{"n_kv_head": 7, "norm_place": "pre", "init": "normal", "init_std_up": 0.0162, "batch_tokens": 131072, "train_tokens": 573600000, "steps": 4377}
MLP neurons of a small language model. Each row is named by its layer, matrix (up: input weights) and neuron, and shows model dimensions 288-415. Each number is 500 + 40 x the weight over its row's rms, rounded and kept within 0 to 999. Numbers have three digits each.
After each neuron's rows, "fires on" lists the tokens most often at its 100 highest values on Wikipedia text that the model never trained on.

L5.up375:516523483506497537491454435583466497420496507480531509500477565431442560547525531466518539468560487535494396460508526500442523467473524495519446428493516475571520588488506531491478472460473564546472485541475533542558530466497481530578505498545461464402531520456522466470493498503514556477378461406529504464443534477489507505558460523519530497523529492480476535526540513494542467489514
fires on: " a", " A", "est", "on", "y", "one"

L7.up747:444521516491459534486443429548484380542523469489513449478444545531482500472495466456494539449527480499554464556544512475482475529490566511490519466512501512560530473571467527477478461394465480523490530443525563537503515520472488514506522436550555431581457546513452472499472490550511503591438478508544521478522470486504487481561501487506415480534503513582482538500467531481529494450563
fires on: " G", "le", "ed", "l", "g"

L7.up435:482495449550500507548404498522480547561474480533520465438427496501493548468507518544521508445477425422468528526526517501501514532507451519460453473518521517470531540528485545524498491475496526508540523495476449480498471540546528453542442488462486519450544474555505468485502616489549519474536518504450522535435521509570477525562490514519561510420515495486475531546389485534523423518477
fires on: " C", "ir", "as", "ost", "r", "is"

L3.up791:473552499463480534540492513521500470558523484542470520450523512477569489474470529446471470450488535472544559437511495504490412485426502415458565525475487524502538508486475484534580521522598534510510471538536507453508546535505497485537546570461514502534518546502477490470502454499519454502511465465571549604480457463549510502477437534535459466473483440503469488411546485477594524489471
fires on: "l", "r", " R", "ow", "ast", "d"

L7.up777:510492533459505447521565457453515476591461602451468506445557512531486502486576415469586569552488497485562513422576457499477504497464489570530539558417534440504493480500442492529545511433552402484486541502553532495516506459558410538491539514497465454555549471492536513519484478445480507495543465460488482511491510534514520452589516505605496427487460471545541528505479506604482438485514
fires on: " to", "'t", " and", " who", " s"

L3.up155:483476567443520459575562400440518445579513538492500481504435479553471473521540522509489568475509441471471503534505497564534493529457508463587474496553520488522467512460510499493518563461506508457447534431545533524539517522515508481516493563503590476571554513429416552489527545527538499504566490512557483533518514511497518484560485501482475451443457441493498544528479451520519489518554
fires on: "g", "eg", "ag", " G"

L3.up260:444503498469495463491452484457418495521569496484574510440503453487483464509437514541500543483520462532511494414615519504485489493412528505448542492513502523529508511497491515513563439546450420591435478509522486520489474461520491434547521519513468488474444501493476505498487558544508483454521479422483503521543469494502491454492502526507571524458484463529529471449493488484455424511468
fires on: "er", " with", "in", " for", " as", "or"

L5.up857:492528571513486467531557465515492475514459491465459503525476473542441500564532508458463517473421534578505497535485525457461448512489482482503436508538519538450519487486545497442464492528529531470583491486523594476574430526552524536525507477501597464526459457446498526553440422508492467495527490501562496577433484452487502580500512484587483505567511454423505538480462498505470454475444
fires on: "v", "ic", "al", "ol", "ew", " Prov"

L3.up208:468445489522534529585485447524456483478522500452452538487558456505482444532644501517485466535506464601438478486536568524468529526491511545572490516472467514469516460496494620432523478513558501540454468473500509515539506493536534493509459431455491530618445456472455471493408510441457556485585506553487505532536549443513581517505515480541516535475507454581498553482482472506522563498463
fires on: "v", "erv", "ev", " pl", "pl", " v"

L7.up723:474541503454523427431497389526489486547522504556445469515580490513526459471518500498472499478498574557489457487590495511532469480521538489484473518512528497555469508544534546509519434496490524545506538546500498560555507479513461565497549539530535490446576549532495511546390377528496442522465530484428538472514513513549570432476424510476482519496489488482546512526494489509462464421503
fires on: "ic", "on", " after", " over", "er", " init"

L3.up315:461487489515534593504533525538505532551494501536511508518480437563484551534540478451427490466503502500447555517482469492619492469446497572571541507449436485548577460518501478467522533432538456519475480504503520498562514458543544468536488509546451500482533507512541511494468479502502524429467533537477510548522521468529499489499500488537507530407542600573486540555480566498565510553454
fires on: " N", " n", "og", " was"

L5.up176:537549474519476507508515538518516503472520532560428457498498507553484524579500525477531521547480462468500466556506536591515574504532496492500385508535525569523524490491518480436480484439458487564491516543472464442482432492483528554496566424529588501512527543444523449501471468491543487492484445459535550540458513526512486417486536483488498539450505490553461455458479477476441571416592
fires on: "C", "D", "S", "L", "A"

L3.up176:502529516460430480548441443561540525498502564542506520541491508429468538502488514522447529527430443526493449551528527501496503536510457518545488521472559530542487477491477484506522494481452590563540493499527411505424545598454523517559552499526508526514515542487505534524513485491429491439489505446433511458477478464523485550465466556539454505510512503517500497515479473498500500416466
fires on: ".", "B", "F", " -", "M"

L3.up558:535497512499520470534474437465509565557509504488467474534501538468523601477506612612521498550543477534512485507524506484510516481466542540528531572451573548460519434555460498431586500493464479609601499491448471484515515451532497479575545439526525426534496517500496568588517494482495562458517508465512531527537429502459435445471513501484435459477500495545492515473499420540450560474545
fires on: "ic", "ur", "al", " min", "n", " ex"

L3.up693:477463542503443434478494542493498504530502540548410507576627500436531495458432461487569488502500503528520445513470476488503535601452470545524571546514497467492547445494454526476515506497508506485473589554472535528537530545480448531481489488594525469567542472535419543523545552521488530551549518532528548527563537539522508513516526472462470505464521427556515501505547469460508491447473
fires on: " back", "own", " between", " Rock", " even", " cover"

L3.up507:511492602447544524540479482519546543493516501497544387496527531519496547503472489499559535407474496485439504538506413527478552540433517515458443491627490517527524447538471514408395470525503559590497511482444501515482438453490483481527485524519511443497503514524472517458488541496487474523508437470502493407486501534443492511548502563436466460492523430513539478545532514489471521494588
fires on: " Total", " F", " sp", " Sp", "ult"

L7.up296:490443504571515514462522550479487510472490506499514500520507470424512549516622464490432560496552497508472545538520550538531472492457574604501451518527408467506465436476534519452532487544459473441536467438519476545512498500518485485503440541489585456413479559523530479451430499466488577499519558498512523444514498431515505519491550476529495475479521482484472521495470473477572455492485
fires on: " is", " was", "ally", " also", "ially", " n"

L5.up519:509510449453515505453496474484493530520547492516492506421514504530460432464515453525393474490494458501527584559505507497506379499468511522530545564475451528549526521454575497450507467510553445481430505539509548455503531548518459565486527526440544537540551530499484524529504471514472477516536493498523433498483496550430454527509542478456495512528436475546520440467468490516456479468410
fires on: " of", ",", " North", " New", "h"

L5.up662:501498534432515488504481491510475489497452448520506468535563531518453465560490427524442492502508520485485511457477513443490494436520549552486554458528448542530529497530483480512465502461532523439490526482426482446491506545467451432519567533470437511537523517600515571476483521495515491482464441478534542476508482442538464438572565443496526440508513541524447507530477533500529564560559
fires on: " St", " st", " t"

L3.up430:451510458478505543527489492462552422506573485488452569466504480447516499432435576447499524410511416520551522403537546560481539517488500462444489519517527460450522422535530569468552423505534456565523508495488531508448526497499459523458530460510516546541620490509511503514523466474616505473519454477524510474497521510550467459499464426498516503429427584458502514541486502482476449473495
fires on: "ain", "ast", "t", "7", "est", " 17"

L7.up194:517562507533482529474493477455542511449533607510481473549489469450523501480495536547460556488532462501492527474458468596511543566554518426509518463559528461444551519526507504531523476561500492514485476489481501465546444562551501502512489453535561501506514499486487548560498541509525457504450552487492520537486528580549617495503520424505466444509461469524502486451490459463473438568488
fires on: " D", "en", " J", " Q"

L3.up835:516499541489479514466518561514561464493481577510487468525515467474440514576595577487529487543587537491506500569491513479533572455479466506459450503531533484479490445468501465549466453528526489508538536521398525472516454496467522458525522449501468515455422526530460518496507511477475510543469501527524487349589537448599582531441542445475443420541415467402466552481505514502446451457509
fires on: "ad", "est", "ater", "ide", "en"

L3.up366:595433540464570548499460511533553472499447567481543498549459504505543490532453528433539539545519495487472574508474552549494497454552547525514499475551502446506480452528563497475491450554518472472407575495534365576482450509426513546453489559494452542493467456417545519547446493481425490481495487561539470529580476454519544489561451491458559497428481509454483528505496445462457479439565
fires on: "ly", "ce", "ud", "ate", "ing", "ct"

L3.up323:500440466518499376441487476542527509500517431479464559496496532501489484588503524506524510504502520492521495472498579512460451543518509522500471492580503514461516479457465490440520582492516539562504489494478518479538529517521512540494535489551459470565572469393454479507593403566436532487528494503449506523471541569528452570472478439522475502544559461498520471428541486488577520490522
fires on: "v", "h"

L7.up505:590474496556434544517499571500524470517537493567494524435478455560413524556498446493486444473484523549462544562514450443539496446503507499524483459399533441557460436508436470520555532511482474488502514535513573493586544448482499498497449540432492468457477528458528531484479492505491481538474449483525479509483501478513435520498556550554522473504457569408551559533573528527522517527446
fires on: " R", " he", " in", "he", " to"

L5.up60:599504494552531512521452520522378542422501510453452482483536510436502454486467497449515574519478484437512447362458516440476451525454432452435496524528499510536527484520484412529547454528503523427477442578490545489504506484442552517421511453584534513471483446514482422561515494522414576495511503497474523492466494510499489482481429562438524517472525492543518516448457499408526538490569
fires on: " M", " and", " as", "m", "iving", "n"

L5.up26:475461575402521507515412501505494447483523459470500467517433508548469541524574504516547502451502570549468571436488466540476414565524488473487506556470509532463531452467581473502494540450568444507485499503454494482521450489492479525455528532531536510484528508467471511523528571552576559502562462522449499462494503426499511517579464501500476408474465521430452420501474564541491525507527
fires on: " by", " Per", "i-", " Des", "us"

L7.up713:534462488501462436546504534412552506491511559591464397518445431532513481495514529572564512450489511582443518511511542519492563462478518526481414477544431506499514512529533515472476522519536463516399461559489474518477529505478527561438511489486550475461549502571503457474475460530480478441487517467469486504523563444475531448525469475507497502529510570456481506501480555526485482491540
fires on: " the", " 0", " "

L7.up4:473514523561475498491422473438514473474484449523490511466408513438478482489537474458528526506524481454444437500474472451461391466530496547502502550563600514486464534526519565460443418508555558521513475496512416501499578499427539513550456451527506477467465514487535474526447533561455514491472477505491535485487526553516420542497499509496534481480549472452530546448509519510535451470448
fires on: " S", " At", "z", "r", "c", " C"

L3.up36:494457558501492505509458483476493523414466547461515460557432483558525454539460502540498507524482511494473522537508494472514505493482524523461482466504478474481511465452467481492561487503500505502528539491473447502481530497492523571464536447582422539474584505554424409500525564500485566532482510495488406502516461528524464465545561559523494472407441602517538494528470486485493499532517
fires on: "ely", " not", "ly", "on", "ound"

L7.up25:448415506523474551524525544486464488532444454441487530561569478479449471456481512557575445525527471524565510469588575473589475469501492523439486423501521520516488539478436485512508482504493446503505526477482524536564419532529511453437482505488503555519548550534540530515465459484542488489508464526563526499514457515538576523514544531476506491501553572480564519517424481528486486488471
fires on: "r", " R", "c", "l", "id", " H"

L5.up152:418481491546499492502499570544476494473534468503450507540463487452516487501407461539550575527522454504593442484512570561543537469437590449519499510493474535471463535491511451476522541485529512448523510528513553464582477477487474530489514521502496501445515526467516551500484503501520493440536511543539515460449505507458450521548423500519525493533403535448439506502451594556520465527511
fires on: " an", ",", " any"

L7.up778:580554515479497434478492501473511468446427485493551440418442501550496481508457571548474489439517448452574515504488482535471558468438535526450515468486575411532542504522418623456481499419469498400503514527531409597538464518459490498518460503474533406542470469576470560485580533518412489505487508460479498523403457486514481539501421531526561486560529435519479479481441526511525487488482
fires on: "in", "u", "b", "am", "tar"

L7.up773:485530506477514510550510533436547538498466473549430479458399454534480518529488503479531469506524540556524474483450557479457499428522560617491495493541501566526480427545528504503526503562457449514505464494491544506554508538504516517504483502503555470501520465491448404574458477538426464525436543492486473452508471472476504511496545484472487494462528533440492535486551487548546559479412
fires on: " S", " in", " 197", "u", " R", " J"

L3.up70:432517444493535402477515535554511475440438487530458497514554489466581551610375531558552452490604475430474491521499578551536524547536545485543506463473513464519508456499497488461543495497520567512527521449506466519454536475559505489522495484490521520515490474478447520523515510506497553502468478525445531476444494419547503475569490557531545528506499555465444556480530570521453508517498
fires on: " more", "ous", "ian", "c", "am"

L5.up423:528497576473484465592459475481511491522528542568491562538528447482474482494520488543398530521512513498506515424551480531394534498563562532497446485527517551543578462455492555455569531484434489499441487516568544484531483481516468531552605497495491440519495558489495476441494494515551444493457573514491527505547477528509491463446471491449547570549527522544527460581506518512472514521536
fires on: "ic", "en", "on", "ear", " near", "om"

L5.up581:512508481514500551471501470477489543462495507531548477465514452467477547440516513534456550494547418463501483420518466450464485569549467534526503528391477486452499465531557475482510524500544453497517503424478516535504461498497539526451534577485459479495426465466472488527471507507473485507456526484493523526540521487497443442489526500512486474483493639553408515586466471566520482441445
fires on: "on", "one", "is", "mit", " role", "un"

L7.up752:480489511554479502514533443555547485448471452465556497503514517524448498497515487421566487511518479531515489488539450509512486499454523402569537477432505496525510477511524503466493486538525469484501507536468484417499490524524475516524520456489522447514464530556513482504435561531494457489466547527434503451502457458438545473459533486487417457483468477493512481486418579562561519490494
fires on: " |", ":", " a", " b", " in", "ither"

L7.up341:477569527501555509517514467510479500496472427576515501454484499481487587549405504495540541492495506490462486524535535503453508503536462558592444537481534504420516569511467518516460420540448447548475563434445582468493493503484508521512530513476539445579510532542437544518478565529546589398482439399483501538515625550494475563514459532561485502451476477535485524515545571501506526511516
fires on: " M", "ag", "i", "ed", "er", "os"

L7.up65:488522526491499525477490461440499557482558500542490435483479467436427517453480537520502468404605489456471472412539531572500460557523558549466532513550608492395518498523476538485501453503480448520495402484457456498484498460428487572485530566486498457510396452480535495486595511516482561492580508484422518548487511476496558492521515612498479545496522491515455496540452449433503455551474
fires on: "i", "r", "in"

L3.up218:465505533465502536487525465453550439511499546577486556493520487474484451542494450538480483480486501515487426497482403501546500518570524575518530525470481545504501417449426546464529516463497467509419509525498546514522475541528526534467543487515508537532525514566501464543424540499428515515476429496504504475443484398566512489421547544538470495494507520502467512523449508520554456500478
fires on: ".", " |"

L5.up821:503632462487560590523542611495446460504532533504502466478488529404531506483545531497477459466509422530482445489497528542508490589463520561539483496495521572550442517504448530570506494514487475533534506428437452485501473594475419531486500457522513524528539471514529449480549513503571511468526499505503510523501527550535531438512542553525480530412476523570427471458543489498467451521518
fires on: "s", "t", "st", "ct", "ing", "est"

L5.up854:459474461519426444518565482496502502572478492570564421530496534471511481463458601510472517471532502466537526549528481463529479475484564446456502513486523472480505468464508527517467520519497518550510550415479520529446507532501512480487524560498562474521537521512540520486465511532486533482509592488462501464559489565505526509526569518494454497557525528560483495556514519483570490534393
fires on: "ar", " tra", "ient", "ary", "in", "mar"

L3.up665:474499530427526540437439475512529510451528515602523465510449502436503465552421499445511496540467486547417535480477507471459545509517486500574483494472496464477455487505523504507532477489520500524533438472500424516454476458473495522518555498449513541463523480494557561468505534539462484506520465516467457413560437490476490533506462508498516488483546462508511445401545511490465493485463
fires on: "M", "ric", "B"

L5.up288:457496561500425523532512560524427453514444585529533494466471471474495456497455532513583523561481419486497439452546520506459535473461511511514503513493516463552502479497533543585560571548536478466536481442498498575548507414484481572528590481553477557472459486520488540555476465438534478475490507542533504549467519520460538478510521526441502486506514462445515473423473493571493516421473
fires on: ",", "s,", " January"

L5.up501:498476475508486521497471489490464497495485434485543468507497534540559482501458533530484457523492466503426575456466503487463485508495487490479492522464497405512479485567510548458425549498455560502519505525469499484478490494393517484566473462473439461441548448580507517534477449511510467452396512531459535565582447432475546500534482479529521484475470468458518455476434489486452508536489
fires on: "y", "ar", "ie", "ra", "for", "uf"

L3.up739:592454519529509470446496485502480437523527519435452522457519486503562517544475493560415487466530521532473460496564534451495512437518539531412494489505499499510440529488515525464515524547493548526506613519486515476486466546479544628542466506547523545531470446474514517534431524462511487387545508480493476483540511518469562534522474535473468520445531492491497506489513488546471498505544
fires on: "art", "I", "D", "ient", "V"

L7.up378:572442519480471467507472489510480527523440541414510497493538539465566511530530462556548469490532543531519441413510425516456491515501497513557486453534429500523610482491502542490581478535449441530451491494542475447511480454511555559504468573503457473512511502493560470496543480487453515453421439440529545433450470445525474428519521516547490500468499478504494479469431544539441559464547
fires on: " and", ",", " to", "-", "th"

L3.up681:394493485572495528473497476487438599442432491504485478492500442468454502524414540438469495504554552491532499524526565504529512477447543480507483535435485527426462510570520494491521544503531489523475471484476601462462496463479504556539508532498472451559358506522499452572527509517519470558489489463530425538533526490406503534532553480529498448483499495537490523521512537583453511546518
fires on: " an", "sp", " An", " inter", ":"

L3.up527:502434542533519418477484536502458483523487489553463468421465494475540578524473428511523473467575438510521450462548503452522451495559478519501495498473448511445468510592544467498459504517460521552408479538505558539535489560521501479438562500555534504477483460498489512466505605537507523485468502502477574548546551481566507440515493506445493516465589466580518536494546516476494499466508
fires on: "o", "a", "so", " only", "ta"

L3.up319:541518533444499517474471502542493499492578480494505449452483510555469484519445535552600502455499458483527487462555498515520501429486571505509483471523453469552504481557485544521439521520498456495461547557512485550486537512490517552439575548482479458521577526429489483465457534517448565541480471500417525532495467536457485514513475496475537452565476544454514405482438518476517508534435
fires on: "at", "it", " Roman", " stage"

L5.up306:522574512529488492506495573498425498511523475475510450415501466531534476516469483483525540509517457519513434498532496558476528514537514535523481553527465535533536519540542504544546501536516439495527488537487501529528496471468478532510556470507531519442452526437498500611513507458461489462496462485491499520547511498465533489508472451452465506536449462461470499526489500496486506398485
fires on: ",", " as", "t", "s,", "l", "st"

L3.up865:472515509576524510527475468527526567443544466493495472464519518490417513480486504514535542554482482484459480516482528464496513465506480526545544538502465492462473511549529517457456505564521520496479545475459492592518495398511543451479512497527521501469484470549564469467527518472486497578567457459403499480513489522476454479516489504444490534422595487419529540490502477560576528528471
fires on: "ic", "em", "et", "e", "ment", "akes"

L5.up442:495576465533478580491526552504455504467530552410447527556490490430508535534425504492463467489486438528513528474468528446514510497491512560503479458493560526509483481466443471555504503403488477495483528573499512526554567490478488501499488499461441493382511502519502498524527497503532487499498510545462540490507388535508504468493487519484524523525523557550498547516442481487536513484484
fires on: "ad", "l", " R", "d", " Gl", " d"

L5.up172:515446603505494507599538469510468463481557466463481498508467489508473531548556536470517480419534494492495517533541474530507451488496556531481536544543506513523513492551515548451480476428558587476523525464474448488451479495568545471579488420492522474538453467518509477565567516508533458488528542555545449557540474564454483469505503472514485482535555511524467508513500481524407446528503
fires on: " ch", " st", "ic", " d", "al", " r"

L5.up569:528495482512558445518501545499486473524461474493480530495481474483489541483523538547487569533472513489488525493491591468485539503498499507507470535489632524516515456477472498542517527441437558531504481495486507506533464630477545541480500518557511461477506530448424545454609502539467489497533409519541507448482517519529501467473461541474534471520467544490484483477517520506464459466557
fires on: "v", "anc", "iv", " 202"

L3.up871:490494563501537522518514542492546545549455452533586513521437549531513552574449519433478468543495457576432461547518468544441446594563531525491529434531430511487448487537535464492453591516454490475473506474474490541388487460454543510482510506565582501463503553461458492449477480495516496560528523554469425509531425519491477500507494518497548487496518529469482545489417537517500448464505
fires on: " b", " B", " bas", " organ", " Bas", " (B"

L7.up597:443465555450439529485545499453526522509490525501463465520463462490504423436496506509498452450504505452473466447549471515574517506482497484481510580550443483544435522572514433479488516519514464553483518422490475439546502395469520546453497519555490523451511482530565444506577479494543552479479488539456475490541523515460550484512483556509455516529487467444476550490437499526490473471538
fires on: ",", "s,", "4,", "9,", "5,", "e,"

L5.up286:610527512530472479534514503503495521496457486532465472487483492552438519520549584480489535510557449483552480373550424506499422461434471467450520489528534553555515505541481513504421503457440454457502477479473518567479505455487522595491541446456493511520437596466467484495409461516478514497505506470510575487522499514461520473551515498530529508498500487475538528487467498474450482439519
fires on: " am", "al", " as", "or", "m", " As"

L3.up615:560462506462479557473449514542556479556479473481511514443619492508549533474487487473530530530541539445480505499483580593461563532510509555542504462583537501482478518500508446514517519524494526471549480469486526467528492497557457586561515543524501450533451472480521520537523412469549493457449479464481436455502462493438527465553496496465490509523512441529506535523469554536489479503528
fires on: " and", " were", " be", "==", " was", " are"

L5.up533:453473427522483474525444545492464509500539439479510479452570524531491509510456485535580463504502477459545496609406465518451554527489514508493475558522510552600511426483499472527478509470563473457461537465505461506477493477495561512545512504448474528532580534529504457448486474506469506473511488551508468504501504542539444554501502524481483478546540484513505539527389437461504447528534
fires on: "v", "m", "r", "c", "l", "iss"

L5.up626:462534526532442499532483472414506522591531517545522502445545451473489477474416495496444532432496461446536492443555463448516486503540569502507537547506499518496480440514569537538449457495465497462486488497467417536476500517492525477522505513522568516483498488496499513469490522478522527511472524472451509438481463530579532509605465516466493496494539498554547459460396598515424534551502
fires on: "ar", " com", "in", "en", "er"

L5.up329:422501535526491491489565604471476509458541469537495460532486436467490377458508488494525535556546432504572485404497576538553527509416483538478516501480509525493503510484569438553489481522478533468492520492494481515514559441513520487469601499498481514480567504528489488493471466474500395522494494494491542521524579499419521559490532496526479474490467524351475537465483537546477486484508
fires on: ",", "7,", "9,", "6,", "5,", "8,"

L3.up606:438529475478444480465469493524470448512473506449513474532438517494548524519490458485488474461507466486498462484402535502442518397477485552536493429539531519536563439492438570491442532515514509467498512541482555496504562459466473497506450482471481465506525558463474536486438446496527560523519497511449521533575446422507462522539417474547552500577560511534570575459494447460549521508517
fires on: " comp", "ig", "ording", "iter", " Canadian"

L3.up175:415481523501466510466603466517490456470516516483390463514492384479503549488509479581506511539526487575482506418447479503545453474509543515483543474519489482515515499487528487495524494457544483498477506531427445456525473425515517463572563493552543402533495523472494474469455574571474549436527531486522536471537548538475549513492540514410480421556456512546463533521505473518471528532526
fires on: "en", " cl", "l", " l", " z", " J"

L3.up699:475517505500499436456489445425468533493518488605497487471532491494512539493484555482529523531462435462543497449504494544549544577553465619531486493497445529537565459468430444502464515444506493490452491514516515468565498408519530540478521527535561604515490536482514461540492495557521522468525512476575504440520496505535504559510522516510552535539470454520494475497489476558416458431570
fires on: ".", "ith", " of", " by", "er", " By"

L7.up755:488497542481475538537476481409505438617488458472563484518465430523491474515469512519487463564507479482457453445522450510506503522445466501506453454484490451476528490503519563504474464497531524457496498485528489525465524421541588546498505448505461575491489491416508519441459561564545519465557482447448472492528547441469490567449511463481584505502502502583520473541474478486529531523482
fires on: " d", " st", "em", "st", "c", "e"

L3.up280:507526503518487509483475438452482511430486485474504507499390513384451557567497513412521445494499489500526474497515505510501417534433474463469531455540504541494515542542515518465459451498467495533499603480570500437439498509495523522487470494486522451557494456535575471510488531515390476450525510497530489529485543568480514541458451471487449438502485457536496534484478590541471508471518
fires on: "us", "st", "art", "s", "iving", " As"

L5.up33:541440497497502514575558504502500502501529448470525571523487501489486481442553460481427446502490499510510533517545479490487499466538473552524470497590462521477482538588559541497544428460533475431513545497468519564544484526467503513454532507440526479459439478472559594486505481407473547563451461483492538456434469491499478507525534542476541409473504548491555495429514533558492495500501
fires on: " j", " Football", "y", "Y", "ing"

L5.up1:499544520515483514453515554478414472462480497509532505545508532477495517494572543533558488442434477414466471476481456543481464517550564512555506475483495503540501450526529507535442511525491463554547418512456491468586438466509471558597481461529501548502469570456495560453507562530471551512486513438505472514443523470502520440550529583463558474528552522493575478524426509495508548485524
fires on: " com", "or", " se", "it", "ol"

L3.up886:447531483463510523525467475486459512500541527514486452492483534590545511488496543466496521527501529515586543509555483473515465523479491483562455468577482455498564547518500470417527531528460497473459400567541529528440531521485507481462595514536467597470496600487492531547596510495563489455531480503492537469484473581533482423525450409422476499512528585573463489590461501440515529507455
fires on: "ur", " high", " low", "ol"

L3.up300:503543457497525532552476523465568492469505509558489420499540516426471502479492459520495466517496480478503538506536549490393542569536479466519545480465491477526506513435549464467524521565571411507518543447492494485458506522452438558516515528502578507476565488544498540476497527466498484493504588488482611510505455476483511470503506491533555594475467594542439492541539516517498421472542
fires on: "ission", "er", "ittee", "g", " Council", "um"

L7.up686:505527503457507515450480546435504497506493474501410538422528508491494467534509477505452517527505493570454495509455478474528466486452490494510495513486561545576515471563550565571506558377447480440525465515526470499459508490415487424497492437458508567500470496548513516443494553514486508453484444509477480558455513424575551494538508435462547506494534480519549569533436543574485425450499
fires on: " St", " st", "St", "st"

L7.up161:549510543455532533515545499530512453435527452442481496470506485451499541497470519472555498569464502551575465507516481498503523524494490504504461479513461506585510519479494544507433476513502536435499517523592523493485577486556486481484549512530386512480543432496463541449520471627538552455527554517456513509457536551497440463499466440426507520527477471501556427541467581521500492483520
fires on: " c", " b", " dest", " f"

L5.up388:495472520474511491583542524555531509486483483508534524496510436443453580467461516479534446503566485528533581473463514485534520499452489510503516507494508537466447393494505449548520486419526531501490438516502561429459535498442455475459514538512500503516500446463474542538510549536517462572527461467493545501538542433529491496455492464557527434532509436501479503555436464562541449522535
fires on: " (born", " Ch", "sk", " Sch", " sk", "igh"

L5.up603:470485521580442521484463539459471520431565561543528571443469423511465487526456561436445477513536451441465423546479482550557473510460565511526442461480494542557504453508495561439539456502413511484520518480538506485468491457432403477519444501472522467413539442448491436472505471543490500520471542482464482504466496458478570524560483470511551529527460542522436536571460518539512503465514
fires on: " a", "in", " E", " A", "if", " w"

L7.up446:423498448490472499518463524479596533509488473489468511400464456547427486424509507513473539508496492511457466516467503482506519465529544561435499573493498564463524446515464603552435524479444515544458495544472470428505571522471542525497523556499521534557483435496451506489522557523543466518473429508483449500543455510508434482536518418437616546452479420491529462587546551500532484446511
fires on: " St", " st", " St.", " sc", " Saint", " Sc"

L3.up435:478425455519422543558455502555429449524534449513496486475500570494583514581497449521498496448475461553495489482524515466446477481514529624585421470548509509493527564510564466543506409509446500464538491515442592546430517506463531510537470509460575499529512517486461553490474531499483465500536441517463496557526500499493451451521570481532508479482479459516517505501500480517528509509465
fires on: "i", " |", " T"

L7.up596:502578431487431536503582460449510459554446502454466554448518505549537509500520495482564433482636479538501534479542526493508469499467469558495486485449507536406533510541466496478529518481483507474547492475490513578570504536495441470478494548554575477513518398554508518554547478475439482509482387490521446530543466555497487515501442571477470474482455513517475449456530473503559537543522
fires on: " R", "l", " h", " l"

L5.up463:506463516484528583488523538532493514453442497517495512575480487412516454532478566503499491425537570504550504471464427458458544503413505452483458509472456503572566545488538445536521553575547459497515451472553494539528510515501494459504531560549431499561527515510443504469445463470500477461522512404448458468491485471517541491532404515480492551474481520508582481508521498547491484554520
fires on: " c", " b", " sc", " l"